From a checkpoint of a small transformer trained on Wikipedia: 138M tokens.
MLP neurons of a small language model. Each row is named by its layer, matrix (gate and up: input weights) and neuron, and shows model dimensions 48-111. Each number is 128 + 32 x the weight over its row's rms, rounded and kept within 0 to 255. A neuron's up and down rows have the sign that makes its largest values positive.
After each neuron's rows, "fires after" lists the tokens most often just before its 100 highest values on Wikipedia text that the model never trained on.

L5.gate388 [100 125 132 186 172  79 134 168 163 145  70 106 109  99 202 127 158 152 140 156 146 150 129 106  88 142 140  92 104  96 121 165  85 147 142  51 140 138 114  85 190 110 139 157 150 134  89 132 135 157  86 133  78 125 141 111 117 115 133 126 126 179 145 155]
L5.up388 [108 141 139 163  98 128 102 148 170 116  92 119  93 141 106  69  87 110 119 117 156 185 108 144  95  86 126 117 121  94 131 126 191 107 158  76 105 106 146 124 159 124 140 146  97 120 130 114 157 193  93 181 113  43 134 164  99 116 132 147 179  92 141 161]
fires after: "l", "ir", "er", "le", "ul", " st"

L5.gate30 [140 141 186 159 159 150  77 164 136 139  84 134  70 114  66  76 143 175 123 135 115  89 142 122 120 190 118  78 106 151 144 177 146 137 179 200 133  59 117 175 151  84 106 121 104  74 157 115  33 133 143 133 147  89 131 109 127 174 142 103 101 147 103  83]
L5.up30 [ 88 170 144 147 152 150 150  87 120  88 118 108 153 136 137  88 171 107 147 120 177  65  95  51 133 114 180 104  84 148 127 152 102 150  97 172  82 143 122  50 171  93 129 171 161  87 137 120 121 182  99 139  94 121 104 171 102 142 157 135 113 135 116 120]
fires after: " p", "r", "p", " P", "or"

L4.gate125 [171 130 159 111  88 117 179 165 117 158 166 113 103 130  95  70  25  85 126 119 109 117 162  97 109 101 136 142 134 103 172 133 197 145  93 147 108 150 166  75 147 148 191 137 123 162  88 144  86 100  95 113 128 148 142 139 147 118 125 136 122 100 115 139]
L4.up125 [ 71  92 190 130 117 102 136 158  83 107 144 112 171 167 106 146 129 161 166 167 120 105 116 145 131 185 183 180 153 148 160 176  87  90 120 116 118 121 164 134  55 112 111 130 126 115  94 122  33 136  49 116  80  91 139 106 146 182 149 175  98 100 134 174]
fires after: "a", "e", "o", " R", "al"

L5.gate150 [206 159 149 145 159  67 196  54 115 107 152 132 130 128 127 146  70 103 116 142 141 136 101 130  66 122 143  95 115  86 157  97  98 141 139  65 169  96  60 117 131  93 107 150  98  86 156 139 118 161 133 114 117 149 177 135 116 135 210 148 136 177 114 108]
L5.up150 [ 92 230 125 147 118 126 141  65 125  86 126  90 104 130 148 107 143 170  86 128  86  80 138  95  83 179  89 171  85  93 122  46 130 157 143 156  92 159  37 138 136 155 102 137 111 117  89 115 166 133 143 154  87 192 158 158 153 111 115 146 115 106 151 156]
fires after: "on", " ", " c", "t", "-", " B"

L4.gate38 [112 130 121 123 101 139  69 144 105  75 103 181 106 120 140 158 116  96 115  94 173 216 101 160 140 129  89 149 117  77 155  98  97  85 122  78  61 152 135 120 153 126  78 127 122 107 133 231 167  77 168 158 159 149 130  87 105 146 133  96 131 159 117 113]
L4.up38 [142 142 128 205 159  53 120 126 123 183 160  50 136 133 164  98 188 134  68 118  97   0 141 122 151 126 148 126 116 183 108  82 145 100 157 166 127 145  91 102 135 120 130 172 112 101 149  41  97 110 169 113 123  98 131 141 150 100  97 158 111  87 103 134]
fires after: "on", "b", " on", "gh", "m", " B"

L5.gate135 [105 175 163 181 152 161 159 116 168 120 152 121 115  40 154  69 108 125 108  69 102 109 187  47 199 108 143 105 143 133 162 156 132  78  75 152 122 107  67 105 115 151 118 159 130 111 128 185 146 148 113  78 112 108 119 187 108  93 153 154 120 148 151 190]
L5.up135 [ 97 161 132 149  96 105  99  83 121 109 121 155 122 172  87 169 104  95 163 174 147 147 178  85  62 144  91 163  93 132 133 152  98 140 150  75  94 120 105 143 112 165 125  92 117  62 188 117 109  84  94 135 157 106  83 170 141 115 153 122 202 116 120 100]
fires after: "th", "n", " ", "est", "ast", "her"

L5.gate418 [127 140 131 119 145  93 154 160 145 113 185 125 158  71 120 141 179 132 110 131 105 128 186  39 104 115 154 121  65 109 106 152 121  80 141 174 156 123 150 114 122  93 123  78 111 116 112  97 144 173 152 121 136  82 173 173 174 214 139 127 127  75  95 190]
L5.up418 [108 153 133 127  65  62 130 105 135 119  91  82 130 153  99 161 116 174 121 165 141  80 119 103 139 142 155 157 122 173 136  88 170 142 156  97 136 142 110 117 181 132 124  92 137  90 146 124 132 131 181 127 128 114 158 153 164 142 142 146 128  94 163 119]
fires after: " d", "e", "er", " ex", "on", " D"

L4.gate229 [127  98  98 172 138 180 133 121 127  89 119 150 151 104 103 107 129 191 128 144 159 137 142  75 139 131 167 144 135 163 164 108 150 121 101  81 142 206 150 197 156  92 127 153 136 112 111 105 111 160  73 118  94  97 112  99 107 167 134 119 138 147 155 170]
L4.up229 [ 70 129 119 130 170 100  96 117 183 135 138  98 103 148 121 137 171 113 158 118 114 137  76 163 131 134 107 129 118  98 164 172 185 108 123 135 155 151 136 158 146  99  97 141 182 127  65 104 153 129  80 196 129 159 192 147 107 124 133  95 152 128 174 117]
fires after: "ud", "le", "l", "v", "ir", "A"

L5.gate76 [132 137 140  97 106 142  67 154 171 140 188 111 119 114 105 139 102  96 106  74 134 109 149 134 124 125  93 105 108 113 150 125 136 145  84 123 171 140 144 124  81  64 122 142  81 100 141 109  62 165 128 153 143 178 142 108 129 164 107 175 101 150 115 138]
L5.up76 [ 97 165 173 101 113 149  89  87  85 154 151  68 130 131 163 166  97 159 164 107 114 116 130 156 161 141  72 164 151 107 161 122 118 198 135 140 130  70 177 101 133 127 129 166 122 151 133 133 122 126  66 194 180 133  92 153  86 149  59 115 147 156 145 136]
fires after: "a", " a", " p", "p", ".", " 6"

L5.gate224 [139 131 105 137 168  93 156 106 109 116 166  98 111  59 102 148 114  79 135 162 104 155 106 135  98 124 195  65 122  90 164  87 140  85 101 155 149 101 144 147 159  93 113 124 149 169 105 129 120 158 143  91 152  84 116 157 221 164 150  85 134 103  93 141]
L5.up224 [195 136 120 180 106  70 124 125 114 151 104 134 115 190 160 124 161  87  96 140 154 129 146 132 158 149 145 139 125 119 119 138 160 137 153 112 135 114 136 209 151  65 103 130 135  45 121 126 130 137 139 167  63 111 186 156 160 104 172  58 127  49 147 140]
fires after: "e", " d", " st", " D", "d"

L5.gate158 [ 84 117  96  84  91 132 124 130 107 121 115 141 111 125 142  74  85 173 111 102 164 106  90 168 162  87  92 123 129  88 100 184 183 142 151 100 113 122 166 148 156  57 193 119 151  81 158 153 120 174 133 113 157 106 127 158 157 126 116 164  97  89 139 111]
L5.up158 [104 103 150 122 108 165 112 131 129  93  95 113 146 213 105  91 212 163 149 141 146 143 105 152 119 118 138 158  66 133 158 143 130 132  93 107 105 102 116  60 177 108 144 134  73 166 124 104 168 182  81 164 176 147 128 141  90 141 104 118 118 147 169 117]
fires after: "er", "p", " P", "s", ")", "."

L4.gate45 [ 91 128 144 159 117 155 124 121 175  85 105 143 115 174 118 136 156 126 113 108 124 123 168 154  79 126 130  84  96 120 151 184 138 145 122 169 111 113  58 123 144 160 211 147  80  90 106  96 168 115  96  96  74 124 127 141 165  95 180 178  60 117 150 129]
L4.up45 [118 187 161  90 133 105 124 121  95 163 133 144  77 125  94  97 172 146 136 136  82 123  76 146 123  83 113 116  89 151 139  65 132  63 156 158 147 119 184 177 132 183 127 202  94 121 144 109 164  72 101 100 192 108 166 153 125  59 121 125 206  64  73 122]
fires after: " E", " G", " or", " J", "r", " N"

L5.gate2 [178 115  89  63 147 131 113 100 168  78 123 124 126 160 131 113 143 127 128 127 113 100 114 133 130 114  87 138 110 125  82 136 135 188 102 152 181 147  78 159  75 116 116 134 133 115 102 139 120 154  79 143 138 113 152 108 138 106 175 167  99  59 127 143]
L5.up2 [128 151 110  86 115 120  82 132 124 110  71 174  34 159 169 134  62 103 142 121 153 171 128  94 158  81 141  90 149  93  96 112  94 125  82  74 152 117 180 128 103 104 153 218 132 140 112 154 127 176 128 133 165 132 161 134 119  60 162 141 137 135 200 123]
fires after: "r", " ", " p", " R", " P", " L"

L5.gate256 [156 139 188 187 111 136  89 106  88 147 126 105 147 103 220 158  87  82 144  68  63 117 139 110 111 113 214 127 123 126 139 163 134 106 121 106  91 100 107 111  87 152 128 124 116  76 155 122 138 158 122  83 146  81 143 189  94 173 149 139  96  83 132 149]
L5.up256 [112 175 136 173 114 167 110  82 131 154 144 110 192 130 184 146 147 145  95 119 109 151 151 147 149 100 110 158 145 167 138  63 165 124 160  21 111 115 116 126  77 151 118 164  69 144 169 121 124 157 161 145 106 175 136 126 142 132 151 124 115 150 152 121]
fires after: " ", " 19", " n", "n", "en"

L5.gate369 [195 117 133 103 158 160 105  94  76 106 154 191 154 152 132 135 159 114  83  84 121  92 153 127 141  70 132 159  39  67 121 102 112 144 121 113 128 118  66 101 100 138 149  47  91 143 116 123  95 119 161  87 159 103 179 172 139 124 132 233 129  96  85 116]
L5.up369 [135 136 140  55  96 126 156 158 114 144 112 145 155 168 116 188 131 170 118 132 123 117  66 138 100 100 185 141 160  78 114 165 150 140 108 108 218  98 107 181 174  77 149  86  66 160 153 155  97  44 143 106 140 155 206 118 138 126 124 146  86 128  71 120]
fires after: " P", " K", "b", " C", " o", "J"

L5.gate33 [109 173 155 128 130 134 173 171 150 153  94 134 163 135 121 154  79 130 154 106 178 112  83 159 101 170 118 135 122 146  53  95 206 202 178 135 161 126 144 137 134 144 137 120 122 107  88 121 100 170 180 103  84 164 114 159 221 159 140  98 111 123 155 192]
L5.up33 [116 138 207 157 128 141 126 116 100 149 105  77 165 132 121 104 108 150 151 136 103  90 133 181 108 100 130 110 134 127 116 150 155 181 161 102 133 114 174 111 162 176 128 150 156 159  95  80 145 145 134 139 100 130 135 125 144 129 121  86  92 133 144 187]
fires after: " l", "\n", "l", " H", " h", " w"

L5.gate196 [146  47  83 120 134 148  96  86 173 139 139  91 161  84 167 152 111  50 146  65 147  69 102 130 141 143 205 103  90 105  85 115 168 140 150 169 164 189 147 166 147  87  85 127  99 149 110 144  70 112 139 127 120 175 145 144 157 138  83 132 148 102 102 150]
L5.up196 [193 114 120  61 172 117 101 137 133 125 129 139 110 110 120 131 121 136 139 145 112 103 102 109 167 178 163 152  99 201 160  55 118 168 143 130 146 229 159 147 103 119 128 166 121 147 105 131 106 113 148 136 117  88 193 113 147 150 132 117 137 119  80 120]
fires after: " ", " p", " d", " P", "r", "p"

L4.gate159 [160 120 184  55 108 129 122  87 130 118 123 135 157 116 131 142  58 110 135 134 173 119  94 164 166 134 128 124  90 100 192 168 166 179 144 128 145 124  70 161 147 103 129 150  71 118 153 189  97 144  87 103 145 112 219 131 140 120 199  96  95 146 116 103]
L4.up159 [132 222 133 132 151 138 136 105 136 114 109 136 117 132 119 223 140 139 164  76 180 142  95 160  94  45  95  93 121  94  81  87 166 139  64  99 119 119  95 101 135 157 114 157  89 121 219 156 115 142 113 129  84  98  99 115  85 174 203 116 139 135 161 147]
fires after: "\n", ".", "=="

L5.gate18 [106 214 111 135 185 119 125 147 106 199 128  97  86 136 139 100 154  52  97  83 178 160  77 131 113 174 103 112 173 138 121 110 150 111 115 142 143  73 173  95  98 114 135 128 172 125 115  80 120 142 115 118 134 131  91 176 153 153 101  88 130 142 145 124]
L5.up18 [134 140  93 163 144 106 147  90  86  59 144 126 143 120 127 136 151 137 166 103 127 166 115 113 110  77 163 155 172  95 159 117 144 108 135 131 124 115  90  93  86 126 181 156 186 144 156 150 141 130 100 136 125 111 133 155 125 112 147 139 179 154 138  70]
fires after: " ex", "n", "e", "x", " in", " or"

L4.gate17 [135  46 146 101 109 103 137 149 111 142 123 178 136  47  85 132 161  72 121 133  97 165 120 162  43  90 150 124 123  41 112  97 170 110 123 129 100 145 166 122  98  97 113 158 111  97 106 108 121 155 162 103  96 127 192 127  95 109  70  99 133 148 233 172]
L4.up17 [124 122 139 104 167  56  90 106  91 168 125 128 180 128 161 113 154  98 122 184 154 130 140 109 112  87 150 130 132 140 147  99 204  57 127  68 139 153 169 109 126 137 182 110 124 218  92 167 178 141 173 145 150 137  93 178 142 105 106  66 132 113 112 106]
fires after: "f", "p", "k", "am", "id", "d"

L5.gate55 [142  83 139  82 104 152 128  71  96  89 174 133 119  75 124 120  51 157 152 148 170 117 206  87 123  98 157  86 123 149 112 179 183 118 123 198 111 107 142 112 172 100 205 121 125 128 118 157  87 139 134 104 152 142 133 124 131 164 143 148  56 120 174 138]
L5.up55 [155  91 179  70 159  90  90 166  94 167 166 108 129 142 142 151 121 107  49 170 125 147 123 102 193 121 239 166 144 157 141 135 115 119 173 127 127 124 122 106 127 165 129 123  37 136 162 123 121 113 121 121 142 111 131 166 142 127  92 131 125 143 156  77]
fires after: "\n", " ", ")", "ar"

L4.gate167 [160 145 172 102 151 153 106  75  96 130 115 187 122 102 141 119 133  91 169 124 163 150 151 157 125 104 158 126 138 139 105 163 169 102 135 178 105 104 119 184 120 142 202  92 103 134 125 166 106 141  43 119 130 147 168  88 140  71  87 142  93 175 144 169]
L4.up167 [145 133 129 155 115 169 136 129 130 102 102 129  93 156 121 107 157 142 119 141 148 156 137 140 134 150 111 128 176 176  94 142 155 112 141 127 106 122  98 174  94 103 171 106  65  58 116 144 177 118  77 105  90 110 114 140 100 140 154 165 123 198 109 185]
fires after: "ar", " o", "or", " S", " O", " J"

L4.gate98 [155 121  86 124 145 156 147  99 122 134 125 134 160 149 156 167 223 128 144  46 124 126 109 121 109 135 142 114 126  67  73  89 121 139 118 114 150 129 147 172 119 102 112 123 166 143 108 153 113 116 118 122  81  82 149 133 161 139 163  47 160 154  91 138]
L4.up98 [103 111 124  80 144 117 146  76  92 141 122 128 171 134 135 172 167 125 133 106 150 154  98 132  85 144 195  60 110 158 145  87  87 152 116 100 124 110 122 134 102 131 126 103 152 143 112 148 136 160 148 146  90 147 166 162 198 138 149 100 156 166 131 144]
fires after: "u", " g", "r", " G", "ar", "em"

L5.gate430 [161 115 125 115 132 199 140  95 173  76 140  79 131 121 147  51  92 124 161 103 124 148 143  62 111 145 161 136  94 174 123 191 122 132 154 111 120 165 122 149 139  28 108  88 158 104 119 150 119 135 173 134 110 162 157 112 157 244 136 181 117 114 116  91]
L5.up430 [146 167 101 101 126 120 118 142 110 136 124  85 124 138 143 118 132 129 141 166 116 105 136 125 127 119 177 109 171 129 145  91 143  34 158 112 232  49 102 156 133  44 145 131  70 177 189 122 123 169 129 132 126  96 114 146 131 140  95 143 127 124 146  75]
fires after: " p", " P", "p", "\n", "P"

L4.gate240 [118  99 172 145 110 105 106 158 136 126 113 138  67 107 103 104 165 138 116  96 163 105 148  66 172 117 134 114 126 126 147 117 164 102  97  96  90  91 158 141 121 171 250 134 110 186  88 147  48 104  88 153  93  88 148 130 168  93 132  75 137 170 129 156]
L4.up240 [ 90 130  96 169 110 162 176 169 139 134 175 101 112 120 156 135 164 111 140 105 137  85  78  73  54 112 119 156 109 103  98 114 105 164 119 103 135  82 147 145  82  92 164 166  77 142 113 119  65  96 115 142  99 125 107 159 131  96 135 124 145 126 125 231]
fires after: "a", " he", "e", " o", " O"

L4.gate236 [138  91 123 162 128 117 169 127 119 152 160 182  58  65 131 123 129 116 149 122 152 141 139 134  99 108  84 128 107 127 161  70 154 208 133 151  95 122 112 168 206 129 144 164 134 102 123 135 131 149 153 108 104  94 162 163  97 136 132 179 128 153 112 141]
L4.up236 [147 156  85 105 145  79 161 142 117 126 144 100 112 131 130 100 110  81 104 138  87 101 119 111 117 119  82 159 109 159 150 107 168  96 169 191  94 173 197 108  82  99 144 112 136 113 156 129 156 135 171 102 135 145 130 136  84 101 161 144 154  90 117 120]
fires after: "ot", "et", "er", "s"

L4.gate442 [152 154 134 116 137 175 114 116 119 107 117 141 133 135  97 101 218 119 127 133 154 139 118 139 108 106 121 113 143 146  85 164 207 126 146 136 174 107 166 131 137  73 113 118  97 102 172 119 117 108 121  56 110 142 172 110 169 205 152 125  93 138 165 164]
L4.up442 [102  96 158 129 136 142  98 178  94 117 151 153 163 150 113 114 158 174 100 134 164 151 109 119 107 107 144  89  97 106 119 164 125 110 148 119  94  94 180 140 143 118 113 120  74 185 148 149 151 154 122  98 125 124 147 145 167  90  94  95 111 152 141 149]
fires after: "um", "p", "em", "am", "ri"

L4.gate287 [114  82 144 139 169 109 103 118  80 185 118 184 174 148 151 146 140  51 149 144 160 145 163 174 128 165  46 121 139 130 174 177 136 109 140  77 143 128 172 174 113  89 129 182 129 130 150 150 139 163 119 125 141  76 137 141 134 107 165 167 103  91 125 116]
L4.up287 [169 160 142 128 133 141 103 129 137 121  42  92 145  95 111 125 127 125 213 142 104  95  71 110  79 141  94 180 108 171 141  97 145 165 182 110 133  85 149  83  71 121 138 168 146 193  91 126 141 134 130 138 148 117 150  89  96 131  78 131 125 142  54  96]
fires after: "em", " J", "c", "m", "h"

L4.gate286 [ 79 181 133  60 163  97 119 121 139 130  83 136  94 131 142 125 133 177  96  90 155 108 140 121 115 131 134 137  69 134 112  81 173 156 121 175 127 140 158 167 130 155 192 146 194 128  91 119 161 130  87 127 140 132 143 145  77 158 181 116 156 121 191 212]
L4.up286 [129 142 140 176 170 109 109 114 154 111 106 167 143 124 194 143 158 152 102 113  93 103  64  96 138 135 147 120 109 105  73 162 146 161 183  81 134 112 149 150 160 131 139  91 117 146 162 156 135 174 108 160  31 108 138 147  55  99 105  63 153 134 175 150]
fires after: "m", "r", "il", "g", "e", "ur"

L4.gate40 [124 108 125  40 151 134 105  97 132 106 173 125 125 121 145 211 143 123 173 126 116 136 109 180  86 142 104  63 138 106  43  87  91 186 105  83 114  64 132  90  94 146 116 132 133 139 134 171  85 185 152 132 141  45 115 155 109 144 101 157  83  75 110 175]
L4.up40 [119  94 116 107 152 102 182 159 144 153 131 140 112 121 104 140 116 108 137 139 201 162 117 123 151 141 115  91 109 139  92  81  86 129  84 146 131  92 224 103 186 144  94 126 192 191 102 162 116 113 102 141 107 140 109  49 146 152  91 116  67 181 175 150]
fires after: "=", "\n", "ct", "r", "u"

L5.gate267 [133 133 163 183  83 139 112 151 151 148  94 108 117  89 166 149 156 134 183 148 154 127  54 168  89 135 160 150 123 120 125 137 170 156 137 121 120  90 120 128 162 130 104 116  59 101 105 126 108 125 142 123  72 115 212 109 170 201 145 110 100 119 139 138]
L5.up267 [131 187 157 161 134 132  90 138 150 133 143  85 163  75 108 131 134 102 192 124 115 118 112 142 111 182 134 190 144 103 125  80 159 118 168  99  96 110 179 131  88 139 102 156 107  60 158 137 128 139 133 171 136 141 114 102 143 170 182  58 130 120 149 130]
fires after: "\n", " r", " s", " g"

L4.gate364 [133 116  69 125 180 158 143 149 134 100 103 138  96 176 105 120 129 194 159 158 141  97  82 129  59  70 137 128 145 150  80 106 128 194 143 173 183 149 174  99 158  89 134 133  39 129 109  93 120 136 120 157 133 150 146 154 148 107 211  83  64 166  73 132]
L4.up364 [183 149 108 132 136 123 156 116 110 129 167  95 170 105 116 148 143 141 155 190  51 106 180 142 157 153  46 143 186 158 120 128 125  81 137 135  59 160 113 133 128  66 124 157 167  99 143 113 103  98 161 138  83 140 111 162 102 119 144 141 161  67 135 144]
fires after: "\n", "|"

L5.gate182 [166 172 112 171  73 152 130  92 156 120 169 128 141 128 117  82 128  81 138 109 147  78 167 156 140 105  93 136 112 157 148 132 124 145 136  81 135 155 111 137 159 137 104  85 128  81 126 139  97 181 164 124  86 122 217 101 119  96 166 160 116 153 102 117]
L5.up182 [165 138 124 167 120  86 155 156  97 137 141 114 167 111 102 152 112  93  69  84 130 142  72  71 105 110 151 117 157 129 114 138 177  79 161 117 156 116 197 106 136  87 184 124  83 128 130 135  98 146 155 184 140  99 137 194 115 147  63 155 153 128  70 120]
fires after: " P", " in", " p", "et", "er", "ran"

L5.gate386 [154 179 147  67 140 103 130  88 158  87 134 172 143 157 144  74 141  98 158 125 148 120 181 116 147  89 124 130  89 158 160 169  96 167 150 112 121 176 125 101 122 130 219  86 155 145  99  91  94 119  92 145  30 149 160 174 150 152 150 166  79 106 136 152]
L5.up386 [128 150 151 106 203 122 105 152 154 131 128  99 135 128 145 124 185 130 123 136 145 100 125  97 109 112 132  95 115 117 110  64 122 169  99 112 148 169 134 138 134 178 158 129 114 117  81 122  86  95 124 179 118 170 126 143 112  76 155 120 146 163 114 100]
fires after: " P", " C", "ic", "u", "r"

L4.gate49 [198 157 169  89 153 174 128 118 142  89 162 154 152 127  70 133  90 107 111 128 136 115 190 144 114 151 169 128 107 154 130 138 143 173 123 132 118  89 116 117  81  93 175 140  68 131 130 144 132 144 113 135  94 102 153 170 136 138 184 118 175 143 142 155]
L4.up49 [141 115 224  62 105 123 105 175 170 133 117 113 170 159 108  97  80  66 146 109 158  97 148 127  56 179 149 149 131 167 166 167  73 146 156 197 134 102 159 115 157 142 121 140  71 103 128 159 136  91  87 138 137  65 153 145 119 112 128 142 117 125 117 137]
fires after: " ", "-", " R"

L4.gate475 [ 53 150 130 148 105 109  89 152 157  86 112 137  78  98 155  99 164 161 162 164 209 137 174 129 121 188 112  88 161 141 104 153 105 154 164 116 119 132 168 128 129 104 163  73 137 116 131 124 172 116 173  68 158 143 178 152 167 153 151 128 155 110  85 154]
L4.up475 [ 97 178 121  96 112 106 181 119 156 207 122  85 108  82 100 132 102 111 129 132  83 138 160 157  94 115 162 134 115 165 150 113  79  93 111  90 154 123 110 149 105 102 105 113 131  82 137 101  87  99 172 151 122 142 166  76  87 135 163 151 149 136 101 124]
fires after: " U", "ul", " ", "o", "u", "-"

L5.gate41 [104 129 131  62 165 176 114  97 193 112 113  97  96 144 148 150 111  78 143 144 112 197 105 126 115 102  83 144 137 116 126 119  98 150 167 171  94 161 184 135 118 145 163 177 145 127  78  92 143 125 128 123  85 108 131 131 141 210 115 135  95 108 156 104]
L5.up41 [134 115 137 167 141 110 113 151 129 169 167 134 186 143 142 140 114 151 127 139 163 167 147 108 112 109  58 137 126 204  98 105  75 161 144 146 100 148 154 113 143 120 124  70 126 124  90 161 176 115 170 130  86 106 137 143 119 146  97  84 103  44 155 142]
fires after: "ri", " l", " L", "ou", "d"

L4.gate208 [127 168 107 150 130 115 151 139 166  97 149 156 121 108 210  80  85 140 175 127 146 134 139 120 131 130 152  87 168  39 191 106 172  79 172 124 101 129 150 105 115 119 141 116 130 114 125 148 122 138 128 110  89 110 161 147 138 195 118 103  91 117 170 165]
L4.up208 [169 107  94 113 149 144 105 135  98 107 119 147  84  93 120 118 134  67  93 107 112  93 104 167 110 128 124 162 117 144 118 150 121 113 143 162 149 201 117 108  99 107 101  68 125 146 149 132 123 131 232 130 106 139 139 141 103 119  94 150 169 107 134 172]
fires after: "i", " ", "o", "e", "u", " c"

L5.gate426 [153 115 156  89 124 151 122 124 118 148 108  74 115  74 188 159  98 165 126  94 106 142 119 201 145  86 150 130 160  85 141 156 121 124  82 148 170 130 119 116  88 132  85 110 155 145 140 103 128 143  52  95 172 154  73 166 118 122 158 140 106 143 192 108]
L5.up426 [ 98  98 120 157  48 124 165 125  97 139 141 115 147 106 167 141 125 177  50 170  86 179 129 123 152 182  84 128 170 112 113 153  70 128 179 136 114 217 129 115 105 121 133 106 195 159 113 130 127 161 120 102 115 132  76  89 192 164 148 128  49 136 112 135]
fires after: "ic", "r", "al", "om", "ri"

L4.gate24 [109 130 138 185 158 118 136  70 134 124 133 104 149 160 150 122 141 120 152  55 101 114 157 132 113  97 133 154  72 139  16 167 180  93  87 139 163 124  87 111 108 176 128 191 130 102 146 167 164 142 135 114 138 124 113 204 144  82 249 156 164  82 130 157]
L4.up24 [ 68 147 137 149 166 126 119 146 177 170 130 115  79 114 181 160 165 130  97 148  82 123 206 135  80 162 102 119 120 160  94 124  93 134 105 214  81  67 101 176 114  77 119 126 107 105 186 126 113 121 167 151 167 148 140 212 133 130 142 119 201  95 139 116]
fires after: " I", " E", " G", "ity", "or", "ic"

L5.gate454 [138 155 136  81 136  99  98 109 125  61 135 173 132 106 122  79 126 129 225 110 178 118 124 169 110 134 149 147 114 180 145 160 163 122 151 113 119 174 156 141 115 125 134 144 166 134 122 137  90 147 100  58 114 112 154 189 158 124 123  82  99 117 182 149]
L5.up454 [136 106 199 124 109 168 123 157 135 132 132 152 198 146 118 133 202 134 118 108  50 144 166 105 131  76  69 198  94  88 135 123 178 148 139 130 159 153 129 123 122 167 135 139 136 153 141 111 104  76 129 100 124 162 153 109  89 109 125 137 135 163 153 136]
fires after: " pl", " l", "l", "oc", "am"

L5.gate315 [137  54 120 130 133 101 109 116 136 131 140 113 176 161 175  72 180  85 117 133  75 125 162 110 153 127  98  97 116 144 142 182 144  93 121 131 122 180  94 105  78 118 117 127 139 111 124 114  84 215  95  91  94 178 114 141 137 146 112 142 115 144  93 138]
L5.up315 [126  93 153  89 157  92 110 139 126 103 104 128 101 147 110 138 137 179 109  90 103 183 141 168 128  79 169  81  75 110 134 135 114 131 121  78 181 171 173 133 113 130  97 138 126 108  93 176 149 126 139 131 113 103 143 113 127 178 104 208  76 154 153  66]
fires after: " P", " p", " B", " the", " v", " C"

L5.gate140 [143 136 118 134 103 115  86 152 177 111 212 196 115 115  93 108 125 178 104 194 117 128 179 132 148 132 123 136  92  91  87 131  98 145 108 192 153 119 136 127 103 116 163 141 126  89 103 134 167  97  78  65 167 153 136 134 177 107 160 106 130 119 164 209]
L5.up140 [108 148 122 168  90  80 139 108 131 131 132 138 152 182  83 118 151  91 115 133 152 133  94 187 148  73 163 148 131 108 102 144 149 111 166  75  99  84 192 155  79  85 103 130 135 118 152 104  88 168 174 132 105  87 174 162 134 149 180  94 128 120 158 184]
fires after: "r", "e", "u", " D", "o"

L4.gate297 [162 184 108  75 164 124 127  76 148 134 115  97 141 139 164 110  70 119 158  83  63 109 143 140  96 145 119 130 195 168 103 120 192 155 134  72 106 106  88 125 154 184 198 167 141 142 193 131  85 129 106 131 128  85 110 173 120 151 149  91 141 150 155 138]
L4.up297 [138 177  86 111 115  97 120 105 128 138 123 120 194 182 162  91 117 137 132  51 114 139  65 101  99  95 146 163 129 185 176  86 157 164 177 138  87 111 151 174 123 134 119 217 165 131 175 133  97  79  79  94  94  66 146 149 101 144 137  80 139  57 169 113]
fires after: " St", "n", " in", "m", " I", "in"

L5.gate130 [136 179  99 132  96  83 138 146 184 155 128 170 106  53 181 140 145  62 101 116 136 125 174 140 120 118 121  52 118 125 124 140 152 128 117 165 133 102 140 137 144  95 109 131 136  83 172  81  65 136 112  53 105 130  55 193 114 139 111 156 113 116 186 116]
L5.up130 [110 104 130 145 171 101 136  48 103 126 138 130 175 167 167 163 154 174  99  77 117 139 148 160  69 156 137 100 101 123 109 140 123 130 133 119  72 145 142 118 132 171  99 136 141 130 116 139  81 140 133 139 137 126 173  98  92 116 186 158 159 108 103 107]
fires after: "n", " of", " the", " in", "al", "ur"